Part of a small language model's weights: 6 heads of 64.
MLP neurons of a small language model. Each row is named by its layer, matrix (up: input weights; down: output weights) and neuron, and shows model dimensions 96-223. Each number is 50 + 12 x the weight over its row's rms, rounded and kept within 0 to 99.
Before each neuron's rows, "fires on" lists the tokens most often at its 100 highest values on Wikipedia text that the model never trained on; "fires in" lists the words (lower case) most often at its 100 highest values on Wikipedia text that the model never trained on.

fires on: " a", ", a", " as a", " is a", "), a"
fires in: "a"
L7.up292:24 65 63 64 52 41 78 51 62 52 62 49 57 42 47 68 53 54 36 42 42 43 48 57 55 53 53 54 53 45 48 69 52 50 45 72 59 46 30 32 54 45 50 46 53 34 35 37 67 40 36 60 59 37 33 33 51 38 61 40 35 48 65 30 47 42 50 67 70 65 46 72 58 34 43 68 40 30 54 58 42 65 40 47 56 66 32 37 76 60 45 56 65 46 61 42 43 70 53 50 48 64 43 42 29 60 34 55 36 49 64 57 47 56 71 64 82 65 42 60 38 59 56 50 47 48 72 53
L7.down292:59 50 51 64 53 50 50 36 24 52 52 65 45 53 56 61 67 52 46 53 50 61 42 57 63 43 58 24 47 40 37 54 34 41 65 70 71 39 48 55 33 50 61 57 48 47 33 45 62 36 52 47 40 25 23 62 60 60 76 56 57 56 52 46 50 77 61 41 67 57 72 79 53 34 57 48 40 50 64 41 41 68 37 56 48 34 49 49 36 60 74 78 31 40 28 47 46 35 49 52 72 36 54 48 48 38 43 33 51 69 34 50 37 60 49 45 49 62 47 67 54 62 63 58 42 42 64 60

fires on: "4", "5", "3", "2"
fires in: "4", "5", "4th", "3"
L7.up743:34 48 52 48 53 67 56 49 58 74 50 42 54 26 44 74 55 57 48 39 35 65 60 49 56 59 21 52 57 38 41 60 48 48 89 38 63 61 55 52 48 52 44 60 61 54 47 51 53 51 43 76 29 55 68 48 37 50 44 71 64 72 46 48 44 70 51 66 74 54 55 55 44 50 50 54 47 66 60 62 60 49 32 66 38 51 47 19 65 50 39 44 31 39 33 63 50 55 24 60 43 43 32 47 59 45 48 55 38 64 56 64 61 52 70 65 70 56 42 41 48 53 28 50 28 37 65 46
L7.down743:55 45 26 39 51 46 51 56 35 52 49 71 45 65 15 64 58 58 38 42 49 43 50 61 66 59 67 47 45 44 60 60 48 58 55 48 60 52 46 68 29 55 56 60 50 60 60 43 54 45 68 62 61 43 38 58 64 62 41 29 35 52 58 37 68 59 41 56 42 52 33 48 61 23 46 51 58 35 39 60 40 76 29 36 49 57 47 48 61 35 17 59 40 56 63 41 62 47 24 67 15 52 68 37 58 57 61 55 44 65 64 58 36 48 46 57 44 53 43 58 55 57 44 48 64 49 44 44

fires on: " to", "ed to", "ing to"
fires in: "to"
L4.up228:67 69 56 40 42 52 49 45 44 66 60 50 36 64 29 45 63 69 54 58 58 44 46 44 55 62 38 51 59 43 33 56 48 45 57 33 70 58 61 39 35 56 49 55 59 44 61 45 57 60 63 26 59 27 71 52 28 62 60 70 39 58 43 30 59 45 53 50 33 51 65 53 39 52 27 40 63 68 55 51 54 50 40 71 56 58 54 64 47 55 40 64 51 27 45 43 66 59 51 47 35 40 37 37 45 39 41 65 29 58 39 56 45 36 44 39 47 53 61 58 64 69 53 63 34 69 52 33
L4.down228:56 72 33 43 53 53 39 54 47 59 89 38 40 55 65 49 51 56 64 54 43 47 62 39 67 63 56 51 63 64 33 48 56 31 57 36 43 76 68 63 42 42 44 54 43 56 45 39 47 51 30 37 41 33 45 55 54 61 46 55 35 52 59 57 63 56 52 57 59 43 70 20 36 40 74 29 44 46 61 63 67 75 71 62 79 42 38 41 55 58 72 39 53 56 38 37 49 63 52 30 35 14 31 36 60 61 44 44 63 48 44 56 54 45 51 51 56 39 41 43 43 63 34 38 51 54 45 50

fires on: " of", "al", " or"
fires in: "of", "or", "hidalgo"
L4.up1285:52 64 24 49 44 49 61 35 40 45 40 42 40 65 66 48 47 44 41 45 44 58 75 46 70 35 60 58 39 38 56 67 34 64 68 47 43 51 53 47 86 55 29 53 43 44 57 42 39 52 70 53 47 59 34 70 45 39 35 31 66 67 24 57 52 29 56 51 47 50 63 60 52 64 69 51 54 34 28 33 47 87 60 62 36 72 68 47 53 72 44 60 44 63 42 49 40 44 55 62 69 41 49 42 47 35 59 31 37 38 49 49 59 52 46 67 59 51 58 46 54 50 55 39 56 47 47 40
L4.down1285:31 53 46 38 48 67 46 45 54 45 64 44 41 50 47 53 55 34 70 47 53 40 49 45 72 56 51 34 50 61 22 33 45 62 47 56 63 41 51 37 34 51 57 48 41 47 59 53 32 61 42 50 38 58 31 39 65 40 45 53 62 52 24 26 61 41 49 35 63 58 40 48 43 42 73 52 50 63 31 20 61 79 37 54 63 46 62 38 65 49 61 54 64 56 59 27 57 65 70 56 52 58 54 46 57 44 63 72 46 53 44 61 55 54 51 56 66 44 50 70 61 56 38 43 25 48 59 27

fires on: " that", " which", ", and", ", which"
fires in: "that", "which", "and", "or"
L7.up806:72 40 51 46 50 59 35 33 55 63 42 39 38 42 33 51 61 52 49 49 59 55 59 52 39 49 66 32 48 37 71 53 43 21 70 45 65 41 65 63 67 56 53 46 53 55 45 52 46 49 47 55 39 52 39 58 49 44 37 13 57 38 51 70 51 36 58 39 41 53 65 22 54 52 58 56 41 35 58 54 61 34 64 37 80 54 54 57 63 42 60 50 55 29 44 48 21 28 62 34 56 39 65 23 60 54 74 52 35 46 70 56 67 56 75 48 44 46 44 58 61 56 68 49 46 62 46 64
L7.down806:51 52 53 42 42 48 63 71 43 44 70 58 59 54 25 27 59 43 47 37 56 37 41 61 66 55 38 66 38 40 52 50 32 57 43 43 50 70 54 60 47 40 51 46 29 51 33 41 56 37 50 51 50 25 39 52 49 40 44 45 37 53 53 63 32 29 51 15 43 45 34 51 50 46 66 45 51 63 62 29 43 47 28 48 60 38 36 53 57 55 43 46 53 63 36 53 39 55 42 41 44 66 57 60 59 70 57 48 66 71 50 42 40 45 70 31 76 38 45 43 49 71 45 55 41 38 52 65

fires on: " an", " as an", " of an", "An", " An"
fires in: "an"
L5.up1535:66 69 52 56 41 62 40 69 55 71 68 29 54 51 42 49 49 35 39 41 52 66 47 25 63 62 50 41 62 44 67 68 44 39 55 48 49 64 46 55 59 53 34 71 59 64 43 70 42 59 60 38 55 37 76 57 76 53 32 41 42 55 59 57 48 64 63 56 39 50 57 35 59 51 63 48 50 65 51 61 50 50 54 62 57 47 42 14 43 60 48 65 61 71 53 40 39 45 36 49 51 37 58 32 50 47 53 62 69 38 52 62 40 44 43 47 49 41 62 71 49 47 64 42 60 52 42 37
L5.down1535:41 62 41 44 63 46 40 65 61 59 62 65 42 64 62 51 72 30 54 49 57 69 44 49 67 34 35 60 64 59 32 58 41 52 43 44 51 40 52 56 41 72 47 53 66 65 55 47 54 57 45 52 63 53 54 53 62 43 38 35 43 37 44 60 33 28 54 55 43 48 50 41 27 64 42 58 51 49 40 55 27 16 36 60 65 55 38 74 29 45 37 60 67 63 67 45 34 52 34 38 71 62 52 47 58 26 48 46 48 50 41 43 29 55 81 47 43 52 51 53 60 64 38 43 28 55 41 41

fires on: "3", "2", "1", " to", "10", " was"
fires in: "3", "2", "to", "1", "10", "was"
L6.up1015:44 44 42 61 43 74 40 39 49 44 39 55 53 33 54 55 64 83 49 53 67 36 57 57 61 31 45 31 64 57 31 42 53 63 56 51 51 20 42 56 37 34 63 76 63 41 79 34 65 60 67 30 43 51 30 54 81 31 55 80 40 50 63 45 68 45 56 49 33 49 51 52 37 55 61 72 37 56 38 46 64 54 18 51 57 40 42 43 42 60 49 41 54 63 45 45 52 46 67 37 51 52 28 54 58 57 67 71 39 41 44 40 56 50 47 39 69 37 37 68 79 55 55 59 34 33 40 66
L6.down1015:41 33 49 41 31 73 36 36 59 67 57 51 48 52 52 70 63 58 49 57 47 51 47 62 50 67 42 37 52 61 43 46 40 40 38 40 20 51 55 57 47 39 58 63 39 45 54 45 56 64 42 46 48 28 19 41 47 52 74 60 50 66 59 59 49 62 53 53 50 47 48 38 41 49 49 44 47 49 46 69 36 51 35 48 80 57 22 39 75 63 67 42 34 56 46 56 36 55 39 45 61 40 63 51 39 58 59 66 51 40 59 52 50 62 46 60 50 50 65 73 34 39 58 52 47 62 61 50

fires on: "3", "2", "4", "6", "10", "17"
fires in: "3", "4", "6", "10", "2", "17"
L4.up906:50 53 57 40 56 46 48 53 51 46 68 43 53 69 40 60 42 53 62 58 62 56 40 36 74 15 45 63 60 43 25 66 44 56 61 47 50 44 64 83 34 34 59 51 63 60 50 52 53 43 34 50 51 23 44 58 59 53 63 45 42 54 60 51 43 38 77 50 50 56 56 66 36 44 55 59 44 62 54 53 33 57 50 59 46 66 49 44 50 30 40 47 55 30 44 65 47 37 60 67 30 66 49 28 67 57 72 51 38 36 31 55 70 66 62 37 22 54 42 48 85 45 60 58 66 52 43 53
L4.down906:53 70 62 56 44 59 53 57 59 43 49 39 25 33 59 39 39 39 46 42 39 49 47 44 52 52 72 37 45 49 60 68 50 42 52 45 33 46 45 51 45 52 62 58 74 36 43 72 48 54 28 62 49 51 38 78 66 48 42 50 47 58 42 45 70 49 47 62 40 45 39 25 68 65 47 58 20 45 42 58 63 61 56 55 15 25 46 65 56 47 65 51 56 70 49 53 54 75 57 55 58 56 44 40 56 44 65 64 53 53 73 52 48 45 46 50 46 51 57 51 49 53 34 58 58 53 67 68

fires on: " an", " of an", "An", " An", ", an"
fires in: "an", "aniruddha"
L7.up464:54 71 39 55 61 50 59 48 61 60 59 42 76 46 30 78 53 27 41 27 52 32 24 48 42 63 36 68 56 35 73 62 31 43 68 38 73 56 38 50 50 53 46 58 44 42 56 43 38 30 54 47 48 48 54 90 57 46 57 41 64 33 60 33 55 34 51 69 21 76 52 70 69 56 45 47 52 71 69 61 42 33 47 56 52 34 59 40 56 63 37 78 54 62 58 43 57 52 47 48 49 57 45 46 48 52 32 51 58 37 46 42 47 54 69 38 33 38 44 66 64 52 55 45 46 42 62 38
L7.down464:39 47 60 51 48 54 43 63 59 31 59 62 56 39 49 48 40 53 47 44 43 54 38 57 67 71 58 47 53 57 51 69 42 49 50 67 62 58 39 46 43 63 55 46 45 60 53 55 45 49 68 48 46 52 56 46 57 74 46 46 44 69 63 34 55 33 34 63 46 60 47 51 70 40 57 54 42 52 47 39 26 36 43 60 65 38 74 39 42 56 34 65 60 57 60 59 35 31 57 61 48 52 39 47 62 41 42 51 30 24 52 44 35 61 61 38 50 64 42 51 59 51 40 63 49 40 45 42

fires on: " was", " is", " were", ", with"
fires in: "was", "is", "were", "be", "with"
L5.up36:50 44 30 45 73 47 47 37 51 18 41 58 54 52 50 39 50 44 57 50 43 50 44 55 70 47 44 25 63 78 39 47 36 77 48 51 59 54 43 49 56 31 57 54 80 29 47 39 38 54 62 45 34 42 59 47 67 46 23 62 34 56 51 47 52 12 49 45 61 51 34 60 33 64 55 58 62 45 62 57 45 42 63 44 51 50 48 65 62 44 61 41 49 57 66 47 45 55 55 50 66 83 66 48 43 62 44 43 71 54 49 59 40 39 70 64 83 51 57 40 54 51 46 55 82 52 54 43
L5.down36:42 41 47 47 58 79 29 58 48 63 62 50 62 49 38 59 48 65 73 54 63 56 39 42 48 52 56 37 40 51 50 46 56 40 40 69 47 43 58 28 72 42 48 53 60 41 48 30 42 36 76 54 46 69 61 55 60 61 45 63 50 64 55 47 65 38 50 50 45 33 70 52 35 51 62 43 54 39 32 73 38 53 53 41 59 43 51 57 59 28 64 35 71 47 47 54 41 53 42 36 88 58 36 33 33 59 69 36 53 69 60 46 55 58 67 50 67 71 51 41 53 49 76 56 37 69 59 60

fires on: " was", " to be", " being", " were", " would be", " not"
fires in: "was", "be", "being", "were", "not"
L4.up334:39 40 49 57 58 44 63 29 53 63 54 54 53 78 37 37 27 65 37 50 46 59 32 55 37 48 74 22 53 60 40 39 46 58 49 51 51 52 32 67 68 41 56 54 37 48 57 53 52 48 23 69 38 35 31 57 40 34 63 66 59 50 58 50 47 34 49 30 50 34 61 69 61 51 69 45 53 64 50 49 48 54 55 47 65 63 62 43 55 59 51 67 28 51 60 57 63 41 52 22 48 31 63 45 44 27 65 54 49 57 19 68 61 40 43 50 40 46 67 50 51 55 61 48 44 36 52 50
L4.down334:59 34 52 55 41 72 50 43 40 40 51 55 53 74 34 38 42 46 45 46 66 44 53 59 75 31 42 43 59 50 30 29 52 61 48 41 68 45 33 38 64 56 55 36 42 27 49 42 55 38 29 40 53 46 24 70 31 41 47 50 43 53 46 46 71 76 61 63 61 56 48 46 74 76 52 53 46 45 46 44 30 47 36 48 63 35 41 62 43 59 46 47 49 62 67 54 49 44 39 51 41 54 56 63 43 68 63 42 65 55 48 39 28 45 33 58 54 30 81 68 74 34 39 42 52 56 61 63

fires on: " It", " it", " he"
fires in: "it", "he"
L7.up1384:61 33 53 50 68 62 34 34 75 60 59 51 57 43 45 37 64 63 43 61 36 65 48 48 31 66 72 43 68 29 60 43 56 53 57 57 77 49 45 72 23 58 62 37 63 27 49 50 58 48 58 61 33 62 57 54 40 51 53 41 57 49 41 33 53 31 39 54 49 43 51 38 63 39 67 64 41 66 32 44 53 34 51 40 63 52 65 48 53 60 38 46 40 21 44 47 52 51 44 37 28 52 49 37 39 71 43 43 52 59 47 52 41 60 42 45 48 48 52 43 43 52 44 52 53 43 52 71
L7.down1384:44 07 47 52 56 54 46 47 65 17 41 66 68 33 55 37 41 65 60 39 49 40 48 37 39 76 49 50 52 52 57 51 60 71 65 49 55 73 21 63 37 74 75 71 38 37 46 40 51 42 43 30 46 49 78 34 56 64 49 45 13 57 55 59 52 52 72 50 39 54 49 65 35 47 40 45 55 29 38 59 51 41 31 39 45 55 51 50 64 58 32 26 50 58 32 58 37 27 34 45 49 49 25 46 48 61 53 56 44 57 46 44 42 59 43 41 60 35 43 61 54 53 47 45 53 51 58 63

fires on: "1", "2", "3", "5", "4", "7"
fires in: "1", "2", "3", "5", "4", "7"
L7.up344:59 47 31 52 31 37 38 41 68 55 43 47 34 40 72 55 54 41 40 71 55 49 52 63 49 42 41 46 59 58 42 45 52 41 30 43 55 63 31 61 59 53 39 61 57 33 59 49 46 41 70 55 79 59 58 22 45 84 51 55 62 39 37 56 61 50 44 53 66 63 46 57 34 36 83 46 39 49 69 69 56 68 39 56 76 49 48 64 31 51 54 49 76 34 57 42 61 51 59 38 75 39 41 60 46 66 57 52 36 40 61 54 45 39 42 56 64 64 68 12 54 32 50 40 55 48 32 69
L7.down344:41 45 48 54 33 33 75 76 62 58 50 51 60 39 46 65 46 70 51 61 53 58 47 22 68 46 60 46 47 34 58 55 62 45 49 66 62 41 41 43 47 67 48 42 44 39 67 55 39 58 57 49 43 42 60 50 45 43 62 45 65 38 36 55 72 28 65 39 55 52 67 38 51 55 63 56 45 70 50 42 50 56 74 59 66 53 56 48 29 28 47 55 60 49 46 43 60 61 80 69 38 39 47 48 37 50 71 54 46 37 66 56 64 68 60 60 40 29 41 57 57 62 56 62 50 45 66 46

fires on: " is", " is a", " was", " was a", " a", " \"a"
fires in: "a", "is", "was"
L7.up1521:49 47 39 69 66 59 49 35 50 43 57 48 72 50 64 65 37 59 55 46 39 60 49 53 59 49 59 46 46 44 44 47 65 64 57 52 45 34 33 47 61 57 37 63 27 38 71 40 83 33 55 59 53 54 47 51 33 48 61 39 53 64 41 51 40 34 86 37 53 63 58 25 63 65 50 59 49 66 51 62 51 27 51 53 43 43 51 48 51 68 71 53 60 39 41 45 62 41 76 40 51 34 45 51 52 57 27 35 46 64 46 49 68 65 42 41 27 54 46 60 34 57 53 45 35 50 60 33
L7.down1521:36 60 49 51 60 53 58 28 36 49 39 59 65 68 52 30 63 44 38 29 80 70 60 49 56 36 43 45 37 43 56 43 44 47 65 61 20 68 63 34 54 52 66 71 52 36 51 52 54 70 48 46 57 36 55 45 47 45 73 72 42 57 65 43 70 41 57 44 57 53 37 48 59 50 46 41 41 31 57 61 40 73 41 46 57 68 45 43 52 58 55 55 52 34 19 61 33 48 53 38 44 75 55 61 44 49 30 53 65 66 56 51 47 48 36 69 45 50 33 76 47 56 51 63 37 29 58 38

fires on: " best", "est", " Best", " most", " for", " largest"
fires in: "best", "most", "for", "of", "largest", "greatest"
L4.up806:55 51 44 43 63 58 37 36 58 34 66 49 39 52 44 58 69 43 55 76 61 64 41 54 55 48 59 43 54 25 46 58 43 49 75 86 57 54 69 39 46 52 42 45 45 44 63 60 69 39 64 60 37 49 54 74 61 36 49 57 45 60 56 29 34 33 55 58 56 56 50 55 39 54 42 17 47 31 36 44 30 55 45 71 50 86 63 48 39 68 57 44 57 47 32 69 39 48 72 49 48 35 41 62 36 72 40 47 72 42 49 71 43 47 48 71 37 43 48 40 60 39 45 65 48 61 74 48
L4.down806:35 36 51 55 67 53 65 33 77 74 46 49 52 47 63 43 36 48 52 29 50 44 66 33 41 29 69 27 48 58 68 42 63 63 44 37 50 32 45 51 73 47 50 53 53 56 55 38 61 63 60 42 54 47 67 36 38 30 60 36 54 51 43 43 69 60 52 60 53 40 51 59 55 44 58 66 65 61 41 77 26 40 74 64 46 47 28 38 60 47 51 59 61 34 52 28 48 56 45 70 53 51 29 52 42 41 42 24 30 51 61 49 66 55 38 43 42 55 47 72 48 68 66 57 23 38 45 48

fires on: " to", "ed to", "ing to", "s to"
fires in: "to"
L4.up1219:48 48 32 38 34 58 35 52 63 55 51 49 35 64 53 58 64 56 46 62 71 48 55 60 56 60 34 49 50 38 45 54 70 34 53 25 37 38 59 37 36 85 55 58 61 56 46 55 62 49 55 37 71 35 41 62 33 57 30 61 29 45 63 36 54 63 47 39 41 57 32 55 49 45 48 53 46 74 47 56 73 58 31 69 46 50 47 59 22 58 64 71 57 23 42 58 45 48 40 46 54 53 36 59 31 38 35 54 44 43 72 38 45 39 66 64 30 68 57 61 80 64 45 63 51 47 53 48
L4.down1219:45 64 61 36 30 59 41 54 40 67 63 31 62 37 49 52 57 46 49 70 61 34 50 52 58 44 33 25 61 68 20 49 46 47 61 24 59 50 47 53 40 37 63 44 50 46 57 55 47 58 31 14 50 54 37 49 30 42 40 49 46 58 69 52 48 53 61 62 69 36 63 42 42 55 61 43 58 43 44 49 45 54 39 56 68 48 53 55 38 59 74 54 55 73 38 53 46 58 70 37 58 48 34 54 57 56 49 31 32 51 43 44 47 48 49 50 58 53 49 57 55 57 61 51 38 44 48 39

fires on: " of", " and", " for", "s of", "y", "igital"
fires in: "of", "and", "for", "digital"
L5.up115:52 60 50 50 46 48 51 54 66 47 61 32 61 50 51 36 43 23 77 52 55 56 51 54 38 59 43 61 45 35 47 44 51 56 81 41 45 50 69 34 60 36 43 38 54 73 51 49 47 65 67 26 50 58 67 78 45 44 44 36 38 47 60 50 34 48 54 61 33 65 52 45 55 68 46 36 39 72 56 51 43 48 42 62 55 55 44 47 54 62 69 42 54 43 45 35 54 35 44 57 64 50 34 18 48 32 66 45 57 47 62 64 49 77 52 45 66 56 55 66 38 79 97 68 38 57 80 38
L5.down115:21 28 48 39 67 66 71 45 43 48 28 60 69 47 41 51 66 49 48 12 43 50 55 42 40 48 66 69 57 44 79 25 48 52 32 36 50 47 36 50 28 57 55 53 33 43 36 64 65 42 46 39 44 45 52 65 61 44 43 52 53 72 42 42 46 43 43 27 55 51 43 45 35 70 59 41 40 66 62 43 64 53 29 36 64 46 71 50 61 42 44 66 52 54 44 74 54 49 55 87 61 59 47 50 44 36 48 59 70 46 39 50 57 58 62 70 35 41 44 63 54 67 61 30 32 40 61 47

fires on: "i", " in a", " of the", " a", "ing"
fires in: "a", "the", "s"
L5.up1081:34 38 41 42 61 42 48 53 59 66 48 36 67 57 53 43 58 59 54 42 44 60 58 24 58 57 57 66 61 37 43 36 69 38 54 60 40 52 74 36 37 54 40 66 34 61 41 90 62 52 44 41 33 50 62 43 59 57 68 39 37 28 24 24 51 70 31 55 43 47 37 58 67 54 28 65 64 23 55 60 50 59 64 38 54 35 40 36 63 44 47 63 42 60 47 36 44 51 31 65 45 51 50 60 39 62 65 42 50 27 53 52 43 67 67 65 46 33 52 49 57 50 44 36 42 29 51 26
L5.down1081:71 50 42 50 71 74 38 50 69 31 58 40 28 60 54 34 60 53 46 79 43 25 52 52 43 34 64 49 44 53 40 52 48 53 40 40 56 42 67 50 50 76 50 41 35 27 37 63 49 54 36 57 51 39 39 41 49 47 62 44 57 47 48 73 46 42 57 46 63 47 47 47 41 69 47 66 52 56 52 35 42 82 29 58 76 45 37 65 75 46 55 53 44 52 76 61 32 53 60 62 46 50 53 60 50 57 45 33 52 48 58 56 35 43 44 51 33 50 53 33 61 30 59 50 42 67 56 56

fires on: " all", " West", " | D", " All", " any", " D"
fires in: "all", "west", "any"
L6.up307:54 40 51 45 34 55 36 58 45 37 85 57 57 43 64 54 64 61 48 56 44 59 66 53 26 37 30 33 36 45 31 54 63 32 61 56 40 44 59 45 55 43 43 56 57 50 51 52 55 36 49 18 35 55 70 49 42 60 40 37 64 31 71 39 64 33 55 39 55 44 50 63 57 49 25 62 27 43 35 55 37 46 56 55 49 71 42 64 61 37 61 40 68 55 44 53 42 65 43 49 38 51 27 55 49 57 66 71 61 51 51 36 61 35 49 60 49 50 27 31 64 44 45 49 58 33 56 43
L6.down307:53 35 41 62 38 49 51 48 40 52 45 42 33 31 54 47 37 52 45 34 46 65 78 35 63 32 41 58 10 53 28 66 70 43 36 55 53 40 50 47 44 55 33 46 58 50 51 28 23 32 50 26 49 45 80 50 49 52 49 52 41 37 24 50 55 22 42 46 42 57 50 48 33 78 47 40 53 43 46 48 38 53 43 51 66 51 38 58 63 53 51 61 61 61 39 59 43 49 57 50 72 56 46 28 72 31 57 59 58 34 37 45 45 27 54 25 69 29 60 46 53 27 52 53 46 70 61 49

fires on: " all", " All", " just", " mid", " upper"
fires in: "all", "just", "allmusic", "mid"
L6.up270:52 20 39 42 60 39 53 48 39 42 57 51 52 40 54 62 56 66 26 51 31 43 66 48 50 49 31 59 43 35 51 70 36 66 18 54 47 60 41 61 60 49 61 39 32 60 44 56 46 47 48 35 28 41 63 43 47 60 35 59 57 26 30 39 68 48 43 53 51 37 30 43 41 40 49 39 34 53 35 41 33 62 62 64 60 56 59 53 50 38 37 59 57 48 40 56 50 54 35 35 50 26 22 33 32 52 37 56 53 46 64 42 59 66 39 62 58 67 57 46 21 55 70 53 44 32 45 52
L6.down270:59 31 45 43 69 37 37 55 50 35 57 47 26 49 50 35 63 34 35 11 62 61 45 43 37 53 14 37 39 64 36 46 58 40 28 40 63 61 32 42 57 59 45 33 73 54 61 40 54 48 60 53 27 52 47 29 44 62 41 42 69 15 27 44 38 42 33 59 65 53 48 52 57 56 33 38 58 47 33 61 50 62 29 69 46 65 41 56 53 33 59 58 55 38 48 48 43 41 54 50 73 67 59 61 49 38 58 47 60 46 53 55 53 45 46 39 44 62 60 60 51 52 63 57 52 43 53 61

fires on: " years", "th", "-year", "st", " mi", " million"
fires in: "years", "year", "mi", "1st", "million", "this"
L4.up1073:28 59 34 41 29 53 57 63 56 45 46 70 40 51 59 50 58 48 46 46 47 47 29 24 60 69 32 63 58 48 46 44 49 26 63 80 65 50 52 49 45 46 51 39 54 43 57 41 47 58 65 63 40 51 57 44 60 54 69 75 42 49 70 44 48 63 53 53 31 57 55 67 52 81 59 55 42 65 33 47 53 57 25 43 49 74 66 49 35 62 45 32 71 43 62 55 44 73 55 46 48 48 55 58 66 52 43 29 39 32 45 48 54 41 59 38 45 40 41 50 33 57 30 59 50 52 60 37
L4.down1073:43 50 53 48 38 60 58 62 62 49 45 67 40 55 69 44 42 49 63 42 48 60 44 59 66 55 32 46 47 39 41 52 31 51 53 52 55 58 28 42 33 45 79 53 26 48 45 50 57 36 56 57 71 44 36 74 47 54 49 39 54 50 46 54 49 63 59 35 64 66 40 73 63 57 55 55 61 59 39 41 44 56 31 53 56 53 62 56 51 35 73 70 45 43 59 34 51 44 35 46 43 54 53 56 55 42 21 37 81 39 61 51 69 52 72 45 60 50 37 51 52 63 27 35 42 56 67 53

fires on: ", which", " which", " company"
fires in: "which", "company"
L7.up1297:49 63 55 40 45 35 14 37 45 65 44 36 67 58 57 17 48 40 51 43 54 63 43 50 50 59 65 62 85 61 67 40 44 51 42 32 67 61 43 40 42 16 59 59 64 25 72 44 54 36 36 52 65 47 45 52 52 45 36 57 26 49 47 43 38 54 58 63 42 32 57 48 48 59 56 60 60 68 61 27 56 50 64 33 54 52 60 70 57 39 45 42 57 60 62 68 46 41 56 48 56 53 47 46 50 55 40 35 48 48 51 33 58 39 52 60 30 54 31 62 47 61 63 50 32 66 57 47
L7.down1297:61 42 61 60 72 64 37 67 64 57 63 40 44 36 42 38 52 47 37 57 52 58 49 58 65 72 43 42 46 40 53 51 56 42 27 33 64 63 60 32 27 30 49 41 39 52 39 59 32 49 45 57 68 59 49 38 65 56 38 50 42 70 43 50 66 57 53 45 67 58 50 36 59 75 58 29 57 30 54 60 48 60 50 70 51 41 41 43 54 43 54 58 64 70 54 53 43 48 53 37 68 47 41 66 49 65 54 51 46 59 56 52 43 40 38 35 63 37 43 24 71 45 44 46 44 30 32 67

fires on: " them", " at the time", " people", " children", " c."
fires in: "them", "time", "people", "children", "c"
L6.up759:55 65 51 50 45 45 37 49 33 64 49 24 43 65 63 78 23 33 26 56 48 46 36 56 36 42 43 44 24 42 50 31 52 62 42 67 59 62 58 61 41 39 16 48 32 39 51 67 47 25 59 45 20 63 57 49 60 74 62 74 69 43 47 68 53 39 49 65 58 54 63 52 56 45 43 43 40 37 82 66 47 43 41 51 71 65 41 63 35 41 56 55 61 71 51 86 64 51 61 45 51 39 70 56 41 62 44 52 50 30 40 48 56 44 57 35 56 69 74 28 45 61 43 56 51 63 39 61
L6.down759:50 29 59 38 47 51 53 58 46 66 55 52 39 44 67 28 73 53 61 47 40 69 62 70 29 66 54 61 53 41 49 22 63 53 51 56 60 56 36 60 58 50 57 60 40 56 41 64 38 50 29 75 48 46 45 57 36 58 50 42 62 54 41 50 54 47 52 42 36 47 56 41 46 36 70 24 51 31 64 35 28 44 46 34 52 58 74 27 49 32 62 17 54 66 61 48 50 50 68 50 46 51 32 54 29 51 57 64 48 34 59 57 38 46 50 39 38 60 37 60 54 83 81 72 44 52 74 37